MLP neurons of a small language model. Each row is named by its layer, matrix (gate and up: input weights) and neuron, and shows model dimensions 16-143. Each number is 50 + 10 x the weight over its row's rms, rounded and kept within 0 to 99. A neuron's up and down rows have the sign that makes its largest values positive.
A block is one neuron, or neurons of one layer that tend to fire together. After each block is what it responds to, as a language model described it from the Wikipedia text at the highest values.

L4.gate349:50 24 54 57 59 56 33 77 48 57 69 52 61 57 55 42 51 44 63 35 73 48 44 46 44 41 40 57 41 52 64 58 37 48 48 58 57 47 43 35 49 58 42 35 39 56 43 34 61 64 47 61 46 40 64 44 43 53 48 54 42 46 48 65 59 38 50 44 71 47 55 43 54 44 60 54 38 50 58 62 50 46 72 65 56 49 53 46 24 50 34 47 44 48 65 66 64 49 45 50 50 53 46 52 56 40 59 46 52 63 55 45 60 38 46 35 39 50 58 43 63 43 45 53 60 49 62 55
L4.up349:62 46 75 60 45 52 49 41 49 62 50 62 55 40 42 47 30 31 56 66 49 45 38 58 48 67 37 31 45 69 56 45 54 59 40 62 47 58 62 53 70 35 37 58 44 48 52 48 45 46 59 40 47 37 48 48 49 55 34 53 20 54 46 63 52 46 50 43 30 76 50 64 54 37 45 42 32 38 50 45 52 65 59 68 55 51 42 60 61 56 59 46 57 31 39 46 38 68 62 87 54 55 58 34 42 36 41 42 47 51 57 50 32 51 44 45 62 41 65 57 67 41 54 60 49 43 34 43
L4.gate485:48 51 47 49 41 54 62 87 36 47 66 51 48 51 48 50 64 39 48 52 43 69 43 47 51 53 37 42 56 59 39 53 59 57 52 54 44 52 39 52 33 45 45 60 45 59 57 49 49 57 40 54 55 64 60 55 52 59 45 66 59 53 61 56 69 39 57 68 53 47 70 39 54 48 50 52 64 37 47 42 24 61 34 38 46 69 57 49 48 57 45 45 53 48 57 54 42 75 60 45 43 49 54 58 57 47 34 38 42 37 80 42 59 63 43 42 44 51 50 40 46 46 59 54 53 54 55 55
L4.up485:35 42 53 67 54 61 48 54 44 65 55 55 64 71 39 46 63 39 48 63 53 70 41 51 59 49 29 37 40 60 51 54 50 23 47 56 46 41 52 52 40 49 42 38 69 48 57 33 39 66 53 40 52 51 68 48 48 51 62 45 56 56 50 67 49 66 40 61 62 45 51 36 50 47 43 64 64 45 35 47 66 48 43 62 58 53 50 64 52 50 51 39 34 53 58 63 51 55 52 48 61 51 52 53 46 53 48 46 46 58 64 62 59 51 52 46 53 59 54 46 43 34 55 32 56 23 73 60
L4.gate509:50 41 50 76 60 49 43 51 53 53 64 45 48 52 47 63 55 50 45 57 55 40 56 43 23 44 71 50 39 38 48 40 28 51 59 51 34 42 47 66 57 69 48 47 53 40 43 66 44 57 51 61 75 52 45 55 62 49 31 56 50 64 39 60 58 45 42 53 51 69 45 30 48 45 55 50 48 60 39 31 44 49 45 60 50 57 42 45 59 43 46 35 48 55 60 49 33 38 33 48 30 54 51 50 39 60 44 47 55 42 57 44 74 58 37 47 77 66 55 55 40 49 30 51 48 32 73 48
L4.up509:50 47 89 53 68 54 56 59 55 42 50 58 45 52 41 54 42 48 32 44 54 48 54 55 39 38 46 41 39 56 44 54 49 41 50 58 63 69 55 52 50 42 42 41 52 38 57 35 50 44 54 50 47 36 43 72 51 47 51 59 42 38 49 52 50 52 52 77 45 57 51 52 48 63 59 57 37 57 54 44 55 45 50 49 45 67 54 84 45 38 47 34 72 40 63 59 44 50 67 42 56 38 64 55 64 42 56 48 60 67 52 51 61 62 39 54 50 49 69 36 59 42 47 60 56 63 71 61
L4.gate1162:56 36 62 62 54 42 41 48 57 50 51 49 54 56 53 34 54 41 39 72 51 52 64 62 49 41 56 53 53 68 55 48 49 52 57 57 41 46 49 61 50 67 42 50 44 46 68 49 59 45 49 62 53 50 33 36 48 66 62 52 61 66 49 50 57 59 45 58 60 52 36 52 50 56 49 51 46 53 51 55 53 49 42 56 51 42 48 64 48 33 61 60 56 42 43 36 42 42 52 63 71 51 45 64 40 65 58 54 25 50 48 40 40 50 56 50 72 32 58 66 49 38 56 64 46 58 49 42
L4.up1162:65 48 57 53 58 50 48 46 44 52 36 39 54 48 60 41 51 64 50 35 46 27 62 46 36 56 52 64 47 48 55 38 30 52 52 51 44 54 74 68 68 44 51 60 40 47 55 54 43 52 49 47 43 54 50 51 40 60 59 35 43 56 54 58 59 60 56 61 57 46 56 57 64 43 55 63 60 55 32 49 54 55 69 61 54 44 40 48 39 42 48 63 53 56 51 69 52 55 55 49 52 50 41 63 51 58 45 40 39 57 58 46 59 54 46 51 48 61 41 60 52 33 40 51 48 61 29 47
The preposition, mostly "of" and sometimes "from", "as" or "by", linking a title or institution to its organization, e.g. Director of, University of, Secretary of.

L2.gate746:65 59 48 49 56 60 59 60 63 32 32 42 56 43 36 48 52 41 54 56 40 52 37 46 56 53 38 55 56 44 61 50 36 30 46 56 54 68 37 60 60 49 53 52 55 59 37 60 49 26 47 53 40 59 55 50 45 50 44 46 39 50 54 33 52 32 43 51 46 41 52 31 45 41 61 56 49 53 46 71 56 72 37 36 52 65 40 43 54 61 52 39 47 40 63 46 53 30 42 40 43 60 40 38 54 55 48 61 54 38 51 51 64 54 45 64 44 49 65 39 57 44 52 46 53 67 45 64
L2.up746:67 62 69 50 52 49 50 58 55 67 69 44 49 45 59 33 56 52 37 38 54 58 42 57 50 22 39 76 50 56 60 62 31 53 49 38 57 54 32 53 70 45 34 36 66 56 43 47 32 75 69 61 49 44 47 44 28 58 48 60 59 45 23 64 71 52 39 47 45 28 55 58 55 48 64 45 47 42 42 53 56 38 65 45 56 54 49 48 44 59 43 39 48 58 51 66 67 55 48 59 42 59 57 59 44 68 51 50 47 57 51 43 42 61 45 42 35 39 41 39 32 53 59 47 70 43 79 45
Short fragments inside acronyms, model codes, chemical or math subscripts and currency amounts, such as OJSC, EWS-G1, Volvo B5LH, H₂O, £122,000.

L2.gate685:41 39 48 55 50 43 54 64 73 51 56 39 57 53 39 66 55 45 45 45 37 58 48 44 70 60 58 50 48 63 51 48 52 38 56 69 66 53 42 61 32 53 48 40 44 54 49 44 50 64 57 38 58 51 63 41 27 57 49 71 48 50 57 47 41 52 49 48 50 60 58 59 46 44 53 57 51 63 38 64 49 51 61 37 50 37 41 65 55 38 48 54 39 67 51 56 47 53 47 41 27 48 44 53 54 68 44 44 55 54 54 64 21 56 60 70 32 52 60 46 55 57 39 51 64 51 69 33
L2.up685:44 56 52 51 36 47 61 41 46 57 47 62 50 59 49 43 61 47 44 61 50 36 48 60 47 50 39 50 42 63 64 54 65 41 50 51 48 40 51 45 43 41 54 43 28 57 58 81 56 63 65 49 71 48 58 56 46 37 43 59 36 58 52 59 55 54 49 49 50 54 47 59 38 44 56 45 58 56 49 44 65 60 50 27 39 26 41 60 48 48 38 51 57 43 49 44 42 41 70 67 44 54 59 59 73 69 48 28 57 50 50 55 44 54 51 53 41 61 36 49 49 47 49 43 51 49 71 33
Single capital letters or word pieces completing acronyms and proper names, often in tables and credit lists, such as KSL(I), CS(I), HipHop(D)X.

L3.gate219:48 55 42 54 42 26 50 50 62 50 62 52 42 67 49 41 45 51 45 49 53 44 32 68 49 37 41 42 64 49 57 51 38 54 38 49 45 47 33 54 51 60 51 49 49 37 37 39 52 54 43 55 56 58 34 57 45 29 33 33 71 63 55 46 47 58 51 68 51 58 49 48 55 59 43 51 45 49 42 32 21 37 61 47 42 36 57 34 58 49 62 55 43 52 53 39 70 62 39 62 49 45 41 47 54 58 63 49 55 40 63 56 40 40 50 48 35 49 41 56 52 64 30 44 43 42 56 41
L3.up219:50 49 52 63 46 61 53 56 54 67 55 50 60 41 42 36 66 51 45 41 58 69 43 51 42 44 47 60 56 42 37 46 51 50 41 60 70 56 31 56 45 51 53 49 67 70 54 57 34 35 23 57 60 37 40 55 34 55 52 34 63 64 55 54 43 42 34 61 58 43 54 57 29 45 59 59 45 52 43 56 39 47 51 47 52 45 63 43 50 59 66 57 51 26 53 35 38 48 42 42 45 38 34 47 51 58 50 40 46 48 62 47 52 63 49 64 46 35 53 48 52 63 40 34 40 61 24 37
L3.gate331:44 46 32 43 52 75 56 40 49 43 54 50 43 62 49 53 28 49 35 48 53 63 33 57 43 35 40 66 56 58 63 49 45 58 55 42 37 70 53 57 50 46 51 41 45 43 61 42 41 36 42 54 55 52 32 43 49 69 53 58 52 33 54 57 32 48 34 65 23 59 47 50 41 56 60 35 56 48 63 53 38 42 57 47 49 48 55 48 55 48 61 62 49 49 34 53 40 48 51 50 25 57 55 48 62 66 46 54 36 33 45 41 46 56 65 61 61 41 60 41 48 61 57 39 50 64 52 44
L3.up331:73 44 46 44 43 69 56 53 63 51 52 33 47 55 44 50 47 67 42 40 47 39 41 58 43 57 55 43 44 59 57 47 35 40 50 57 27 57 39 47 57 33 63 57 46 44 73 54 44 25 38 54 34 48 41 51 43 69 56 68 67 53 49 63 46 62 43 32 31 61 62 44 44 44 44 58 47 66 72 37 60 55 43 40 50 54 61 50 58 49 66 42 67 50 47 54 29 44 54 48 39 45 56 59 50 50 48 51 47 51 36 47 49 46 59 40 61 32 51 56 66 49 59 45 36 49 62 48
L3.gate578:57 67 48 63 64 72 47 32 52 60 61 36 40 54 23 61 52 43 60 43 59 55 43 61 69 48 46 35 54 45 36 43 43 54 54 50 43 52 48 35 53 48 65 71 44 45 38 36 47 39 38 52 39 57 47 28 28 39 30 28 49 40 66 46 52 60 41 49 30 41 53 61 66 52 40 35 67 43 57 41 62 48 35 50 49 64 52 43 44 51 53 48 61 40 40 48 55 48 47 48 61 36 51 37 51 62 39 47 54 76 49 48 45 42 63 57 42 34 44 40 36 44 71 62 46 77 44 51
L3.up578:54 68 48 53 49 48 56 70 39 53 51 63 44 52 56 46 62 43 58 51 34 35 47 63 47 41 42 55 51 59 34 66 31 48 64 68 50 60 54 58 54 43 60 57 49 44 52 44 35 58 47 64 48 50 51 48 46 62 43 39 45 48 52 54 48 38 33 62 49 45 49 51 37 50 46 72 49 59 59 19 59 39 64 41 18 51 53 52 53 47 51 47 85 44 49 29 49 42 58 61 51 47 70 63 40 58 41 49 76 51 52 48 40 42 38 65 36 45 46 34 66 48 39 60 41 67 46 29
L3.gate648:74 39 27 46 54 40 35 51 51 50 61 44 60 60 52 47 42 48 62 47 41 55 43 45 55 56 51 51 48 50 72 56 49 40 49 60 45 48 55 51 65 51 43 37 46 46 38 37 22 37 39 44 53 54 51 42 58 50 57 42 41 63 57 51 52 48 41 35 31 47 37 55 39 64 57 52 55 54 43 68 52 25 58 43 43 40 59 62 51 48 55 55 50 42 61 47 51 53 57 47 53 46 44 54 57 58 38 33 48 53 55 51 44 53 58 45 26 50 36 34 48 46 47 45 64 47 41 58
L3.up648:39 50 35 55 57 49 41 55 54 41 61 41 55 48 57 31 47 37 64 55 41 57 56 44 49 47 36 58 31 44 48 56 53 42 51 78 41 64 37 58 59 49 52 61 48 43 58 42 68 47 36 72 45 48 52 64 29 57 35 70 47 55 52 57 49 29 49 57 36 52 39 52 39 48 60 57 40 49 42 54 41 49 59 40 51 44 37 48 26 51 55 46 45 55 56 27 38 60 55 36 60 44 59 38 56 40 68 59 61 59 71 58 33 38 49 60 48 30 46 58 48 38 61 49 49 36 60 40
Second or later pieces of multi-token proper names, mostly places: inner word pieces (Pukkelpop, Petropavlovsk, Lubuk) or the word after a place (Gulf of, Cape Town, Nevada,).

L3.gate52:60 55 60 48 52 54 34 70 58 52 42 52 63 70 47 73 55 41 68 52 48 66 61 55 49 53 51 62 65 57 47 63 49 59 47 46 42 47 60 41 57 40 57 44 23 51 51 37 44 51 60 68 64 43 43 38 46 33 44 56 41 46 44 59 49 49 51 55 41 50 60 29 43 50 46 46 81 57 55 50 57 53 62 46 40 54 46 41 58 55 47 48 66 59 47 64 32 53 37 58 65 51 57 52 58 68 40 44 39 53 57 53 52 39 37 49 51 56 50 48 62 40 57 35 71 46 59 55
L3.up52:61 57 49 32 41 46 53 35 46 63 57 43 43 58 53 46 64 34 55 43 32 41 46 25 72 50 34 42 56 58 50 57 36 53 36 48 61 54 54 64 55 64 60 63 36 48 33 48 56 55 51 52 64 67 41 52 51 40 67 59 36 52 51 55 58 53 46 49 49 47 35 54 56 54 53 56 39 58 49 52 60 48 66 54 44 46 48 61 48 46 56 45 57 71 40 55 45 47 51 42 64 43 69 60 59 45 49 56 63 50 51 45 57 43 50 33 58 41 48 50 60 56 54 52 54 56 47 49
L3.gate151:53 30 50 51 56 60 35 45 59 36 28 52 52 53 40 43 36 36 53 58 49 63 48 61 55 52 51 49 50 63 76 59 44 34 54 47 44 50 54 60 76 41 51 68 27 50 58 38 62 23 54 59 49 52 53 46 42 47 43 65 48 54 56 51 52 62 50 62 32 69 60 68 40 56 55 67 46 57 42 54 44 45 45 52 40 52 44 54 50 60 42 52 42 56 63 61 69 46 51 59 61 62 50 37 41 60 56 45 65 62 73 56 40 43 20 53 39 29 42 55 45 58 66 54 60 47 61 68
L3.up151:61 48 21 39 60 52 55 45 45 47 40 56 50 56 43 51 64 40 67 49 41 60 49 27 65 32 39 58 81 56 65 72 29 44 58 55 62 46 49 48 73 58 53 65 56 49 45 51 39 34 47 63 60 41 45 57 46 37 47 53 60 40 52 59 60 50 46 62 37 59 58 43 51 56 36 49 55 56 42 55 59 39 45 73 63 59 48 61 30 49 39 53 39 46 51 63 50 55 51 42 44 49 64 39 33 67 34 47 40 56 72 48 27 38 26 45 49 52 46 52 50 51 57 52 54 54 50 46
L3.gate482:68 42 43 40 63 64 43 50 31 51 50 51 67 71 43 55 44 37 47 51 65 49 47 48 59 30 35 62 37 63 63 53 51 41 45 51 56 51 38 51 64 46 58 32 49 39 41 46 61 55 38 56 46 71 49 47 53 48 67 52 51 49 68 62 63 53 65 58 45 53 43 43 50 43 49 45 63 56 54 62 60 46 49 56 58 45 58 51 48 71 52 36 50 55 49 67 50 55 37 60 63 55 65 52 55 50 62 44 48 62 56 46 40 44 43 35 36 42 53 40 55 41 58 36 51 53 49 44
L3.up482:47 49 35 36 59 50 56 48 49 51 59 50 49 62 53 47 36 57 41 62 44 66 52 63 55 47 28 51 51 63 48 56 48 52 45 61 50 42 65 42 38 35 57 48 52 36 42 49 49 28 59 52 72 58 57 52 59 48 39 57 48 43 58 51 46 56 57 51 41 48 35 49 50 56 62 56 61 46 43 54 54 47 43 42 44 54 41 69 43 57 40 51 61 63 16 58 55 43 45 80 51 53 43 43 56 61 64 54 29 51 51 53 47 25 54 55 51 50 47 65 53 41 56 45 45 41 60 48
L3.gate1134:52 59 51 45 45 58 48 54 52 67 20 51 73 55 55 55 53 45 50 51 56 41 56 59 54 52 19 57 60 50 45 59 38 44 46 45 31 50 47 68 55 37 48 54 52 51 58 52 57 32 60 39 41 55 46 49 49 39 62 68 53 54 46 55 59 52 45 64 57 64 65 76 47 60 56 46 59 54 32 40 49 33 40 27 36 59 49 51 62 56 40 37 45 40 50 45 49 33 49 73 43 50 71 63 53 29 27 61 55 63 66 35 61 65 13 48 49 64 56 48 57 53 62 55 57 43 67 71
L3.up1134:39 30 55 55 48 51 38 44 60 50 50 46 45 45 44 53 54 49 49 54 50 53 47 47 56 47 41 48 41 59 76 47 46 49 59 47 56 58 51 51 47 58 54 64 27 51 32 32 49 73 48 61 50 47 54 30 54 56 43 51 54 46 61 56 43 48 49 46 40 52 51 51 48 47 42 82 61 48 62 70 52 60 63 64 50 46 48 27 32 51 48 49 37 62 38 55 37 53 51 49 51 77 44 46 38 57 51 61 48 61 43 48 46 43 68 39 47 60 45 71 53 59 50 42 59 55 64 45
Word-piece tokens in the middle of rare names and words, often after Sp- or capital starts, as in Sp|ons|oring, Sk|ul|me, Mao Z|ed|ong.

L4.gate264:56 55 52 57 66 57 40 52 40 62 41 49 74 48 40 70 65 26 39 43 56 61 49 46 63 31 51 39 60 38 63 63 48 53 48 64 37 63 46 51 48 53 36 34 51 56 33 50 47 60 52 48 46 41 53 58 45 63 55 57 45 45 49 44 55 72 50 54 42 59 59 36 46 56 64 66 32 43 67 58 50 38 59 58 30 55 46 38 52 45 67 50 34 29 30 67 49 50 57 67 55 52 50 47 44 43 38 50 29 57 57 44 41 50 44 55 49 35 50 38 55 59 41 61 67 47 62 52
L4.up264:53 51 42 52 59 49 41 69 44 52 57 48 64 55 55 56 40 54 56 40 50 53 43 48 76 56 50 61 49 56 62 55 34 55 36 59 59 63 47 44 58 56 16 50 46 42 54 66 45 36 39 42 50 46 51 61 38 61 46 57 39 48 61 68 53 59 46 41 51 34 38 58 70 57 68 49 46 34 39 53 59 44 59 66 42 44 50 69 51 50 51 50 64 43 51 59 60 52 36 58 50 45 37 60 39 55 38 49 48 50 43 67 62 56 33 69 46 53 33 38 43 51 69 46 59 77 50 52
L4.gate325:63 35 42 56 66 47 51 75 37 52 58 54 72 45 51 67 50 46 33 34 46 47 59 67 46 50 52 29 59 55 60 47 45 48 45 51 43 65 54 58 54 54 39 62 49 36 57 38 44 65 61 64 49 48 57 51 42 46 54 62 49 46 50 63 56 41 67 48 66 42 48 57 31 51 56 53 33 51 66 42 40 30 54 54 53 45 40 33 54 60 52 35 53 35 53 64 65 63 36 46 59 49 49 64 62 56 37 31 42 48 63 23 63 57 37 42 41 50 61 47 48 64 34 42 69 48 47 58
L4.up325:49 53 55 41 52 70 78 58 43 39 49 51 48 52 55 64 59 50 59 35 48 78 50 55 40 43 54 44 44 43 54 53 45 39 32 48 51 49 37 47 41 44 49 48 61 35 65 43 47 32 47 66 43 57 49 53 83 38 41 58 38 58 59 37 49 40 53 49 42 58 53 45 52 64 56 45 63 51 33 61 46 43 56 50 47 63 52 35 53 52 34 39 59 30 44 53 47 51 62 47 36 58 56 34 76 60 49 55 58 60 59 53 41 48 42 47 48 56 50 50 47 58 57 55 55 50 47 53
L4.gate732:69 53 48 51 56 48 37 61 35 59 61 50 54 44 49 53 41 36 60 54 50 62 39 54 74 51 42 45 50 65 33 48 59 60 56 62 48 46 53 54 35 47 61 66 48 55 70 55 48 73 55 44 57 42 53 48 41 46 42 51 39 60 54 52 51 47 47 61 59 64 44 57 59 41 45 60 31 36 57 43 43 45 62 61 61 65 55 45 41 56 73 45 51 43 41 67 46 37 38 50 43 53 43 74 45 39 27 55 47 43 42 52 38 48 57 39 47 34 51 55 43 42 48 42 49 44 52 45
L4.up732:39 54 59 28 54 63 40 54 56 45 61 51 46 55 53 44 37 69 61 47 53 58 68 37 51 50 44 51 50 37 34 52 59 48 57 49 56 28 45 38 49 47 41 48 46 51 59 55 50 52 35 44 27 42 43 48 35 59 42 46 43 72 70 48 54 45 40 60 35 52 64 52 56 57 46 58 52 50 54 42 54 26 48 42 57 32 45 68 49 41 64 35 41 49 40 46 44 54 62 66 54 54 51 35 37 47 47 46 52 65 47 43 41 56 55 47 39 57 51 56 51 26 39 47 35 41 66 66
L4.gate1057:46 43 46 62 69 57 49 71 49 61 49 58 54 47 67 58 50 46 50 46 45 54 48 40 48 40 45 56 49 40 55 50 42 56 57 45 45 51 62 68 45 40 44 56 52 33 50 45 54 43 50 46 60 53 30 47 56 38 58 52 35 36 43 49 53 63 40 49 56 49 59 56 45 57 45 59 50 63 53 36 55 54 32 28 50 37 44 53 45 63 67 62 44 57 62 49 68 68 85 59 57 42 36 59 64 64 50 67 45 59 48 55 46 40 56 57 52 51 60 42 29 38 47 43 62 43 43 43
L4.up1057:42 54 58 56 45 47 47 52 52 51 39 61 79 57 45 50 65 56 57 43 42 46 51 41 28 43 42 52 68 70 74 50 50 53 69 51 42 40 47 62 52 35 45 53 54 62 49 51 41 36 60 57 49 43 38 53 37 60 51 82 58 57 58 69 55 42 57 23 50 56 62 30 65 45 59 54 47 48 55 36 47 47 47 55 62 51 42 46 53 43 39 38 68 47 69 62 67 45 43 47 58 43 52 53 41 55 31 50 50 50 36 23 47 64 45 56 65 46 49 54 65 48 41 58 45 47 60 46
Final letter, digit or hyphen piece of acronyms, model codes and numbered names, e.g. the 1 in TF1, the 4 in F-4, the 10 in I-10, the EX in PEMEX.